MLP neurons of a small language model. Each row is named by its layer, matrix (gate and up: input weights) and neuron, and shows model dimensions 128-255. Each number is 500 + 25 x the weight over its row's rms, rounded and kept within 0 to 999. Numbers have three digits each. A neuron's up and down rows have the sign that makes its largest values positive.
A block is one neuron, or neurons of one layer that tend to fire together. After each block is what it responds to, as a language model described it from the Wikipedia text at the highest values.

L5.gate671:542506467501465470533526483501496530468498541540507559525465482492518521466509485488487507522476533543509505498513431476514537516490509517532556506460496502520564524514487457515511492523484504526470473489523474462491466452492493503517496454493508518518522528511478494525499530512489505488500518484477498506490515465469504445457483493545512518509517466504500528502484533533493504496500
L5.up671:481507471510482456505527492503500500483562528519493525517503550518447533492488482474532485522500516503492528517442490506484515476527465506562490571504523528494546479440489448481505538499520516514447508499507544553526506475455510519511487524486475505508484472461497505510514504531486497489508490502532514476490512502454499497523514508514471482471457546518490468458507510520497496510531
Hyphens inside compounds

L4.gate141:457524501496481550458499488494498545506504517451497501492485488532513457540520498507495521516534516519487496490507540512490508450496498506559561547499533532489477472547491482512467510503552525496482499482549522487491502515473491512515462522498507517489519472488541474481516507524532541514494520523543509489541504495506480491457500522534526482504475476462487519483511511509472489511549
L4.up141:502496535487480503451527548489512513470540514474535457503547498500482451494487516529511522475532525483475502489497486512527540489455529521512514501510476517490461509493525454495489496461534511498516517444460546510499497481479561499515458519480469514465506507517535483462551507497518515490496500508472532477504501483535468506483501485488512485478505487494521503512518527523484484513534
L4.gate161:498527533505490476535505489477510485437531470523478507500500506538490487512537545506512472497502519466473493553481519495484448475487469504523489512479450507521533499534527469477505558503481460498488506517513540509509466469437525498463505487542531468467512532458492497505523489472473476498519467510461455497491483454499516528473484522522456551493492479520506487494536501506508464486481
L4.up161:510499490486483506545492465455468466522495503573473529515474504465474513479538461475517481490560510505468462500510461507499476483539508511522489499514487511494492523489491495512493518507488453484470486547492516545497470499514533470469524473508530513456477496501537467513498457494529498504487541531488490496525514509466490532495478510477454498506468547536512490465484478504481482505507
L4.gate175:483521512472452466465501478501484470487492474494501515489474494531536487511550481514515515530479476502478446511482516495518573545498460492519515465519470501493459493466544485488505534481535529506544484475515535491485492484464538480525511517533516534512500558512462526507520469524530482497487534510512445524479483481509506552476501510534428501523470485511482514522491522450540467513493
L4.up175:533526488504487504521482535545519487526505474516531513512460503517513478492538496482529495519490516563569407489491514498511560475496480482503530501509472487513504504473538473453503495577516491481540473507529504522488536527471481464533460539466524481518479478519465449486500533537503505489491512512490523484511507519477470524477517529500464492483469528501550519467514498500475490506500
L4.gate182:556476522539492519507475475442479539507514498533457483482491484481482476453459486524517481507472490534483506473515506476475526461535504482499471495517533478500492443480507469478485476524528472487541507455496489448436518562490510520511503518478481461539492503511484511481485476506516526491470507474465522526449517482511504497487500425504495441491470515494512507494501466506539538490508
L4.up182:511533525499505492551506460443491539503471502498509509481534505550464486481529479512504516485467466482481518520498454477467508470496469495490471472535487481506525487514508451504494488539521512474488472491486490507512513520516484492475466505502498497522446488488485526526504499510529475492521512508472546519473482539526489537484526492499476477500493495522511510481458480524497527459525
L4.gate228:512510526486504454452529451510543497505473482477465501489503510546470463558486493499516507456489514500514448493500484476508497502462460528515487528521472516534499489490493467504461484536476534520512507463492483477504548473500500485483510547490511522501487500515481478501532490508513527521526515435481456515497510509499471481500478516494470505445507498467518456461465506517481526438515
L4.up228:511496546487502486463544485472488515492476503474500527522507471546491478530494499525525507450517522537510472532535504507463482542498505511507492534488500510484511509509481513497493481499514588468512494520501528532522500520547478484520541532512476494490504517503501478504506506506460505456504543494458476455496524482509546440552501494457448554435491503505522512504489470499542460502551
L4.gate357:525514530498514497527497504500516499522512512516533521486544490515496519527483456546481544535510469510520485471512495518513502482476513496503495488479530503507511464536476554481499491506532508462512469501468524543499504468505509522505474489527484524556473470473549528513514519572463435472502525451450476507527525550530501499476528499491495445491508484507469533481515485480500521525515
L4.up357:524486522557511498487500512500493536518477487509508522504447554540497480494458453517455510516487519477541520516525519483489532481490502498509474483480478475487490505470518461478493473513473487478502534479548496485523491496493515514512478477471464493509488481504541531527547506510553508483549529495484542474522490506499492524482528515489542492498475563521486508518468449472518523460458
L4.gate441:512540496496524548542532466495462535498454522502503515495549484500501457481529498479505486500494512538467552511494480481522511517529501488514513528527489554520547536500518556495505480493489526519507452474534493507480488515460494483500492517498512501487503516480520493487510475483510487469517438520558476490501524511460490502518456473520481507510481510506513518530480506521544482539536
L4.up441:496506498538531523492500500517452514519500490495515528512540502469464478458451504467516486494523480501490524529485462503517529478521514527513525494489521508510486523487515484543498479525483481519503488485533470508484453461479494487523474501535533525433464525505488514491555446509535497481516458484487507504514524502472547515485461483502485520507507480486517516475462482479551489532517
L4.gate469:490536440519580480509504513531504477480468472525524496471472510483499481500513475515490517485489500511517559506515499493472505491456496511497526483504511465540513484497475481485534533559480507480479516494456506525488518447548500457522489505540476480498497474514531549524505468521516516489505495512501467530501484518477481463481499514468503495499469532546479525535508455524499448526487
L4.up469:509477478546504509540509482521500483524536478519524535596493482495506492510518501551512532518480504503469476524522478494545513439464484468511535499501535471512491485518501477498536499547495524523526476489442455520485480477516501513480508551505510476492489496502498538492443489512511488484477540462455504494531521442479548500482520526477529517509476525487530461495524483491472513510489
L4.gate635:493507532485451458529518510492517547518477506524461501483552486498511478477504512516498535511498471523539508514513490494471470501521557546534513485511561499475551510482497503519494477472513480461525475508506486507514538514525505452469497489495483478484519527502510495483489497523501531496535462508535502527554504516496537534477465567520495527528529561478486505522484480509528489530524
L4.up635:503499505512510482522489419542526489445493493455517496506546527488480519491471503511532487493487527512541502512520485480494534509508488508519493482481491535491515494553506541479477499523543490492487491479515488494549474489493518500476462489460488485509511480513517491495468521492512507482503453494493473521465484516499539533547505525470485498529528525482457517497487493488492515536459
L4.gate646:518514516504467473506527508458515493493484540527479521489532528519522512518488532463503500525455488499503468452543489534487521483490441479495479529490490482508534522483458505515461504491454483515511518499514570463514535540517451491535468511510512483518471498484504518460466493469491514532511534497482465493467517504548518537527472513531514463519491522498533501486503455515487515504504
L4.up646:501533493520481509495488497519474493478534491503512477445503509507520506505490477494480524490510466550508523475496481503488470490448491479425497516523474482487516503501438499523532496480512502517500541540496526508478521509539457518538471506507453484517496510496525510532466501512476516475458458487463474469517482500536495494499471440460456491487501460529529496449482503521506517493459
L4.gate704:478500467482504494489521500472490501480467481476468518545520483435517491522471526481502507503477476531467482522458534503519466486495523485494517516545549493521537538516497482491540465508488523521488477512478531490493510466483567496498482551525535498519498518488501509489528528494533466503481507525495501503453509512483548484511467526480495479514477504509436462478544502517480499471501
L4.up704:488458497490479551476511543522519530502555487527487496483527512491510478512479520499507509529492491485508537497520526536534491494518475535494493480531531519554533541509498518483544506501496535516499484530476490517505501469494517517488508475538496514531480509478486487505573529543494484483476438514495495500492505475456543487523537480545499477553473490518520467488473515531499466472485
L4.gate705:485556469513490518497528524506497478507518488526492513506547477484496437527467526488498508480511496503503449478497532540456507486465521468532495497489514498471488490513489520502497511522472532474549508469483517535525499469478510502508515526522479477530501484509484506513479504517508465499486504495464517473531509502486536520452478462528538525557504482510462457471504525497485475461528
L4.up705:522502497465484516515495515515544517492514509472488498524490518459504486472486452488506493547491496499498484517505475539502475505495464473520502475533501491520539438523471497503502471497511493473550454455516475550469523511467494515525528508433533464472477529484511515511491451522494450511498528502464503505540517475515516502501507519482535471487499448474516483527495516537484504493498
L4.gate717:473518503577519491492474491525524496561541509522508530540514487499543475529501504467525511509490520459484516509511457542469499499529475536571502484489529500497500448524486503493498488470487498441508494491512486523507494467498537488468540538486461529507509501520484484508518514530512462508487523486470496477467510518529508520471490495492494508507501473501497471488454513499506477547527
L4.up717:473489506550525490505492503453493516517521473524475504511481489518546550508501512483509421442491514492506502514519496509524464479496482512480509484469495525461466490480474517533481461491497553498497487486534511471552534475456491486500462469499501548466520531488504511467486492466530485514513521488519493513469489534504492520482556457481512490538476464483528490508535481514482473494491
L4.gate737:504537529521506527482537509506529523533503508534478516535488581488516518494448469498457448519497497470503504477505527492522530487509463489497534544509489501496545513513481508533461551541470467480491491492488539556482495442445482551517530496504485483544495484538495505517512500478540568494525511484518498505488550478517502465486509515437507486472457501524470520504520485470489493506526
L4.up737:489494505541514469516537503535494478512486518528479527510493492518500514549504520475493452489481491478508517508495491460501507562464433494469512529549512518493586448513518510499494552531497531517514463487517537527500514489481502501536515495497494512498502530508448540502488467511539501459510519482511508551518509526547498535517519452481507462440503509514500558515540483489473488514523
L4.gate796:490467479526475526457495499457502490490499474510497483486522517513521499524485467522482521472515508469514478477529460466496491512480470489523514471496553518444471464506517472489461501451467495490489478531507502491519460526521495497531497556516483487500512524490509486505523484474492492509499512458496571550494504514487517494505493475496505499490499493450507522530507478514510499469459
L4.up796:492470488504511503499490492451526506524501481522486546512540485511549464523490467504461460478514517513525537448494486491487508461517508498497507555528512481484491506499498518486503462455494510499509496512541507488498484530490491516505501543481512484512514513467561501505492518465466495518528494464510546515497499514476544494526480476504468464513430495458503534525499462531526506460494
L4.gate797:508523497513492489478515477499500500514460540507506538508541481482522504472498524532513485489476524525501511498500523524491554508502462500459511513492523489492528515485467512498518503518498502487491490468484560514538553511424567477532503504535428505482500514487507498516492500510541473502453518479474533513518451527475522476512509507458481477530472498499560537505467462430539497501524
L4.up797:479517535529487479479532497531508490498497510510478494487510492502500510477494478532497476496475509485494466510505493475479499480474483447548487525499497480450506482486500501481503511503499530505517538501496524499510559515487505521502525490507484504465482464498508528534491508534522527529467510515516512498559522506492483452507484487494478445519536514531550510507456515481516530489466
Hyphens in compounds

L4.gate9:542508498496473511517529471566501479498515539541466504508500516505513542514479568539523550490503500513529513496479441471480488514507456512502490505514515491492516492483486471495467515486515488552461554548528511517496531587508493456509538515512516473477510487456479487489501481461506475505498428487483533499507480505458550459511490518478502481473496535519481544503519546491481491487520
L4.up9:523491476509523493462477508531531506526522529536492519482508471478514460493441466512502477544451494487477482498530499455537525511477530482487521487522520470464529534509480503531485482489504493510536535534485526498501500561531458478479465527493505519487493501534462479505504439511494506489507477504511488562489505527500505529491497532468472479510478490526504457538498475487442480528493
L4.gate46:469561531492518516489472443551520477519476559508460542466480508477516495499482504508503498522496506488490501475473530527513526515493512492525521506501515502454518526512501480457510480470493485498503541510501477498489501523515509514491503465488498475480466520514476479503483489466515505523497480512492492484535558507444453481497510530484468503497481493503535518506513505515544501554489
L4.up46:497495469478462485474497498556534511521486500468470507523477494481511510508465457506502472509467488497498430474489536513483527485455497508554508488483491500451547472538541528484513460535506522497503493486522492470464478524505470520481508454462506500534525461463480473466513510497520493526456492553486473452538524523475504524467526464520450459556445520512525536504510519484527538547524
L4.gate50:550546515469500473486549503539494487500468530509498525499476534489479495459479530513473483516530538546526511491507529478486493457509529496503546511498501495490539521530490460466474498542515535484480454501480511494493490490562473522503468489537497506517503463501498500514480500514476493461546539523467486477557510500494454552490515431495490491534492484486509496504524542519501489514520
L4.up50:505559470465517458509470525512494509485476503497492546527520478483469549478499498456526463510538494497496468546514475481461518519484513493494505505509535500490527503529526501489493465501537477509515495514507498516517507517517500474484463513480478437471528492519462499496474461475482524509450512530472439506505449541508485465498491505503486403512512466550537466542517510495502521501516
L4.gate64:466490453512525539516494494520495512525526505496510492534492504508508489530470555513464474510441478511488524525486508513530469524510533483549521505517441500492485459516479476456471532530514502467496537532504499489494462442532483487515513484502521481495498477485527471532505474504522463550519526505499491507481475478495527480494491541546521474509470476483476526482507452490530495503531
L4.up64:524499468498502524546492526531471544515522456517490524518506508457524483484476486477526509511480541532510503517498480478505480472487519495521519501519496487542511479517528512500485530547579549492516505513470496471507514488500510500486556527498508473478484512485510436525540479518459510507512485533456526470522508533478482517481506491524495496520462451483513522546557492529518501491514
L4.gate254:508534517492523511494521491478470519483499490513492506495480521501502524523470490518510524528535504507489506528486504479495498528493503513500553489517532506453506492503508512504488541499471556496472491473469490477515509450510441515496533530495511490490510501480510497491500500522460497506505504474505507509545498474483508501500535518539476476486501547486477490462495489510549554530495
L4.up254:463523485466499466484547488484482477455466519515501513516470541453513572531509492507477510512481485472504478517486525470460512508499505565451480457499476461497524482473473515476531491528503506498526510443483442505545526480520487472516545450502509465461506492511508490504452507536487549488530495520480495517525501484490493449523502541488500562485487504570511527474527518510517491482514
L4.gate293:501540515471519483517477490535481523485526472491520469513478484493514447514560504519517515460484451496538473483507527523445498476497458475515501458509540487547535480507509462464512481474495534476480467529518478462481493511525537480477515520515518480498515498549478482476537488521482504494494511537464500507478486503518533527493482522468444505548493509508481522480559513494483517505490
L4.up293:512514507484503518478483532525517499532493512518504544522477486495487489487540493491526528534514447509527433485469525490432466502494486503518458506492479514504512471464518474507497487477487502419526504529523534484481452517470487507462492541464436484496505499518543497482521479538527542506488495529475508513534495520503516520471502491510460486519532501513500444473487492515455490500481
L4.gate327:517518543507488456504464513506509493479498539486470495497503478529472560547455507530494526501503515463513516482504472499472506495524470531481515488480462499452511536503508524559469517499467484507462482488498527514517498491502480497472465484487484492495522521458483504435538460547464504491502505478517501534492478525523499558471506525484483524489468550519496527503507497507496512477525
L4.up327:462516480494508441511514468535489487539487503510544504448443541463511503510471507482546552498517463468487507569475509549504515546484499521487445520491520470521494528494490516524445492512513461550507486500468502502495466520509533526496535469466457525514506470486485543441519512511531533482523488504518511556504452516487496484459442490456518510470517510537561466506508456474485462535471
L4.gate361:529536459539514507491496467487483507563555483503447544539490511498469510493517467505547513527540546529496535528477521520521510449488479496492508494471548502508496470549501477517489505509501533489482525529511502511483534488498441473481503454511568492494510505475476526506509496500499520505526512528516491459519478476465488449545499502509487486482517465517487522479490481495472539497519
L4.up361:507500507494542485515499505536463504469461480502495534508435480514511515480514471506510483483474518511449519482518521523461518499484513514504543482483529522503534463482478467535493497489474485464457548498469481539527496457500498488501498524509496475525491564531457503527496468503522502514469542510530479465528462498529527522488486479524524475513491528518443525438522471500469500517511
L4.gate406:505525505540491552512499481486478523495432487462499502509505532457517499492539498464501517504523494502507484512472461491479481508487531492513466476523492542491449511506477509539484524507505531465483562507489543481497461523463487524529498473520498465539520513521508495482517501493491539539464519509450508496491478513492462552473481522475461509500492445503490494503500554489482473480517
L4.up406:479526474498513453476460469530477529535498484500509565455446507510519450476493544474467498473487535497520478478489496492513473510475504489524489472517491516478497466506500518540478529528518520442489539537509528540488461516527520528507490471495511507471527555472505457463481483504497555487485507515516499518511503538473476541453534487515486474482486509459509544513499548525534491478502
L4.gate558:553510526552522546485495491506506470543510503468484512456482526493554508517503489484465476519467535500545466501510502480545504515512478569527506540525515528488513474541476465540510502523499540507495491532475445512476486498449526456539502510515522515473492486472512523501536494518486490475465472488488541494503473498474482455535504528497478466485491495509504529496465473511504442464537
L4.up558:485503506507481540489487486515453489475532454505521517513475536496472502498500478473455470479572536492534462443522453454481472525549506459494446540526483524525509515484536455497473479513489520489523466473479496466514483489476482476492513511493522487528458454525502485490441496497509513450542478480510483489482481476478515498483455513491481439540492501485482501532497533485484501482494
L4.gate586:478505509482485508510511477477490444499568513465498537481492501473521496517491528503523483466468456526486491507498500490491462511490548525521494506512500456512507482520480453523519495499514503503450467504466548527450480467535470527493491524463530493520471494526497461511456544514512459517496502518498496501515536479475558520545497488552472525511513516491494474472480528505523482490536
L4.up586:495519492515565500479498488508491517496521524473487519495473539491509504481519499474515524489467477548484514528478506515490493481505512528495493502539473516516528521496466472507531466528484478501506484520486495454500424489505445505510512460533499538521495497501529500526475515503509490529496426471566471534462545521509485503524516502515491470447500518517468526510473489488504485498482
L4.gate599:506475432467510492481466461528499522480516421484482506523501501491491482470508500482534524506499551505532487500504485486505482515469477538488476501459500535461486513497470494477451500481506515464506488496513535524505515461470474453527515536490520495507535509463514461512498503507470515470476523470488509451492495537481511502476467445507506450479500506492486491502515507528499497480503
L4.up599:505481491484503496470522508467481506489479509482542481512501487486513459496498487474491509468477531524521472504502533492448484550485536502462505478492449480495480516464487516509512495517500497515521465505501463523495502508489506481505492503508498518473467482489510480451525512510527488470469470476518536531476536518524504508489491463506483511465518552514473532523496535534521470492536
L4.gate654:471538500523491502467500483468458463469512512522499487546521474547481511476518463537518544534488528499494519492519478497503534489485509491532546465509512541558496507564489453504469474466507537496515516498503483509476504507448471473493502507510495464492519514513516469496552534508491479520508519527495522500447496532494496481473479513518507552545492509530487461546541507493487487513514
L4.up654:493513542528454488476519482506482545553502539504510500481495497504509498449458483480522517511538487534550489502475461496544514526494502482516483517502492531449515512517498473511499520524542525454500509529515504481516481517477469485484436516511502495500507475492480521497516458536524480475519505524514521535501543525485514503449503476509509512481500485533480458550491476495522449518480
L4.gate659:497471519455523473480504486477522503493481500520477492536499528537516496505515514514508513536503533544514518454503490470522496534495518546493555422471493540464455478506534500539497438503499512453521504475479482525488499478472478468512490557460486520495490461488465504499474496500489504502530538530500496529494548533520520551494470501520533496515521546519509486501513475528531468483463
L4.up659:511498506506459548467496488462480510483466516503477503502507490511487511470512530484536482524442508557541505457484452511499478496477482558506503487493530526495444493513535472556456533484474482483516514490538527512463467492510475488533469539512506512526501500460464481509476485489487510501515503539464526518500482508526494518503551497479471502504484545467522544422519493528507497474482
L4.gate685:461529488514574452501507480509520512465511505447499543467480522475494514519485539486457509495525521538482495483503528538502488504514492454487468465518481500494529513526464468489448515501513490473483508498503493503462542562487483454478455479509509526463536494533503471487471508493487480472460525509522476478531509496478519459426503494484522511478509485503474536508479528510507517484484
L4.up685:523510510475526504517470476489529504492491443504464508499475543511517472543480500503504471493494506483477495474469494514493461532498508508523479461523525505504477494512514513487514517506495491538465523515499490518522483466536528551513488526501494477505500501508443514486512492564499511485468486477477512534480486476498510503532521523460510486549499503468500482471508487501549507497489
L4.gate764:539538510505508480540476495521446515493478479486507487498501536465518477528504469498526512502509516530489500510486539491488497505495493497513505516463471473499512500531492488527441499508502495518496525490486494480503526492469451488551529527523500500514528492514517494468521498497518516509538522506566499519475527521516513518523505526525497523490525497493510550456488541480474476495446
L4.up764:513506471544534505504458495497528534481482481528498514488435502463502470496509468457507455476506533525523503456465509515499481488472489532513431453513467499524476497478504536515470474508489505514483536561539516512489480468511483484516482523475479492519525483536540519471479514496514483468493516477494531561518501491504548485471497493507486473518485489469519522498497492531503496504453
Mid-word continuation pieces

L3.gate27:488512538529497520485480492496496518496485463529472468530512531518487449472473476542460515504492503496510531526529499536490519495502567472503549498530477487474509505474502513516544475467514493487518528515532488549486513487504499508477484509473478524505470511496496496502544476483502514575501463534540461512487493498519476459451511486517530464493522460493496477487515520519507520493501
L3.up27:536503521508453528499532514487464473488451507516501500484528475494506474494495457475463538518504534498488535533487507512511531482528531527517543507491493505466540462470488471527461490525541493497527520480542514535512539465513520505509485511497501498507469535453499496542525539535455501505493506519486494520489533504502498434539562524493517525539470500532491499492500515474513512486540
L3.gate33:521511529501471507493523560448492494523478516516509516471511498514529496530525496530495478519486477511503479556470500503483502471464468501502519480513490479465507524485492512501470517509466471513464478454523515492508490489454486512543512542493444521526492494503508500471490453501477479512495455502492475489469506504488519461503492490501508487503507559542536513485483525496460449500507
L3.up33:456455525564465527479496533515494508461462492528471526478486530510543477484509505472529461487508513519518520501503457474505497573549500529479466459564492489483488517510516501515529524467524499529486488499503520504535471476476474507511500513510466541488500486487475497483472512449536475491434430508529522480477473506481517500516471516479500525489484524547500541463460475483512497481499
L3.gate363:464476515488502478495479529486496495457483455495514521511458529549489500505485530534507479506467522509462505478452498471541487483528506474504471560492521504513475504467474512510511544490537490499493483525494506524489521533527532485478535473499484498456510489501519510505471508509471498573486477486471519528526482522504519467519494477516446480465512510508489510479490460483467516500532
L3.up363:474520510534504489481524534490508494476496542474538519559479473521475454512468526486522512506510510486450460509488500527520525520507492493524458495566463541524472515496450441504496547521486483530499490534518535486495516485478521474485491495492452492462479505518496472484479489449484526510490523484467498502529500508517528436515500497471490522505529507455544512481505455476464525527508
L3.gate374:501569458501503527514489498509520490509482486519493483516519458566484532525509506504455531509513443498522499505532536560511495535515494514537485515498484523492504502515490444538507523499479480508483464500500532493474489523477468545570515531513527478504477503501550507486504448547508491482516515503469496496527505467480499469459506477488470503510515505552524499466483510538507489521517
L3.up374:503466457516512522521531460493530523479473471533482500485501532506487548499518482458506513508527478529508526519505481513509484453525477470544492470508533481498533517504461450504495516505492489504471472503492519497475475480500479483527476476517519516513474470533520547520508514497541469468452481541507542524509502539520508569481508507469490446475507475533522490488478502499470507535535
Hyphen in compounds

L3.gate80:508465494504479515520503491461470525480472545488505524563545461483526486518535489490481509527514509505522495465511483521541528545483489508498530463483522541531512527480524475513445473497480509539466466506494509535468462480519470536546504544470518485485486500549486459463522493474499497529534498486485492543503456482493532532459514486478571519479506487495479480502520514509501485552488
L3.up80:514524482470486486496502507472495523481505515520506497544502468448470475513513492546504517500549494541509500470503517524520537503503538522497522488486497508545482534488514455487508472499487527534491500491499482470476496517515495516517455467507497504498524442484515502481501492432483521520503510499475494546483483496504556515487461483472490511491521439500510504525476560512503480483500
L3.gate237:479504470474537470544525497488481555500516505455470509487493496520519466508483474553526502506495461498532517514528499492503506492516483463507519454497468516515441525472444501536487470515513510494531499520500469521466458473530468502534531503484503464457518522455496507489455497526492493489485513532512487527503470474552503451502515497535510473537485486488472475530549502500488476515470
L3.up237:501488508491514479499536493489517495493538467509441541532470520475462466489520522474499536503506506510521515500542497486528507490531465430516513510525513454514534506484479513517511493555495493479513507473480517503474475497547492562506516490512457480497499479526505498508514499442480478515515477504475472471473457497456476499521484474538507499500500501468509520545517451485490531556475
L3.gate375:506471470486495517502496496498473502463516473459509499502505495458559501512493519552515480523486471521504489463539487442488496513505508505530469476493475487474483565476555531536454540488503544525511488495520468457465506496513449495486460499534500482494455480527526497490520523499520445502511478509514516543514485474448493492524494503471518487486527481517496559485485518499527481538478
L3.up375:489491487491505477481436474494469509513504530499495520542533513503538518505482450514478511504429470567457478504480497507512524530468524459503500528508500489523462499500512454482503537519486517471507510499507491498556505474545470497532509550501507559490459503522522482506536518532468487515526468498511506493451512483495512486497513531504541488496519502467496462518517501493479524494497
L3.gate721:464489526519491468467487517495459484489503541517513546502493495516521499497512470479486509524510498496535502456461487510534486499486502499509530502489493516500544505524523500532481539506497510469482511490513483506551478490472490525487504525525433486498496488543494540474573562508518473460491493496482484528499494533518519531502505478482538545445495476489565447502492525514493478521510
L3.up721:461508520519462507500515497441497476500494473526520496494501498510503453484507488505542512534558502499486475446510456524487487465501534516496476528478490491456485550485485547501471499457545563516535485505536487503515541476486501516514505463510514521529494447513504489497534503503495515490497496474507546484468523499477528518464489490485512510508481463526497471483526520540479506528429
Mid-word subword fragments

L5.gate292:466485439478515490485470505516522490472504516516515515499501517498501558517475469484529526543477481493509509491485507505481503487503542515497460489462481498529525473494438479500492434520554520521467470485466486469532465488517483513480494487491481460493541455496554465479528471521499457536524517492487516519480469506472508528482417510506499484524515499504484500499483517492497469502508
L5.up292:510482493516468492522515539511487509497500486488520481548504490472565506470501488506567471537470473528487510488434481535507445469489513509518520506500483489523511502436480501523472519514504462481487509507472466534497512485484486458547524498535522501539506529529485489480494529457524477495470508468451531565522486451508491506518526517475499511558503523476519542494539538484474522496486
Mid-word subword fragments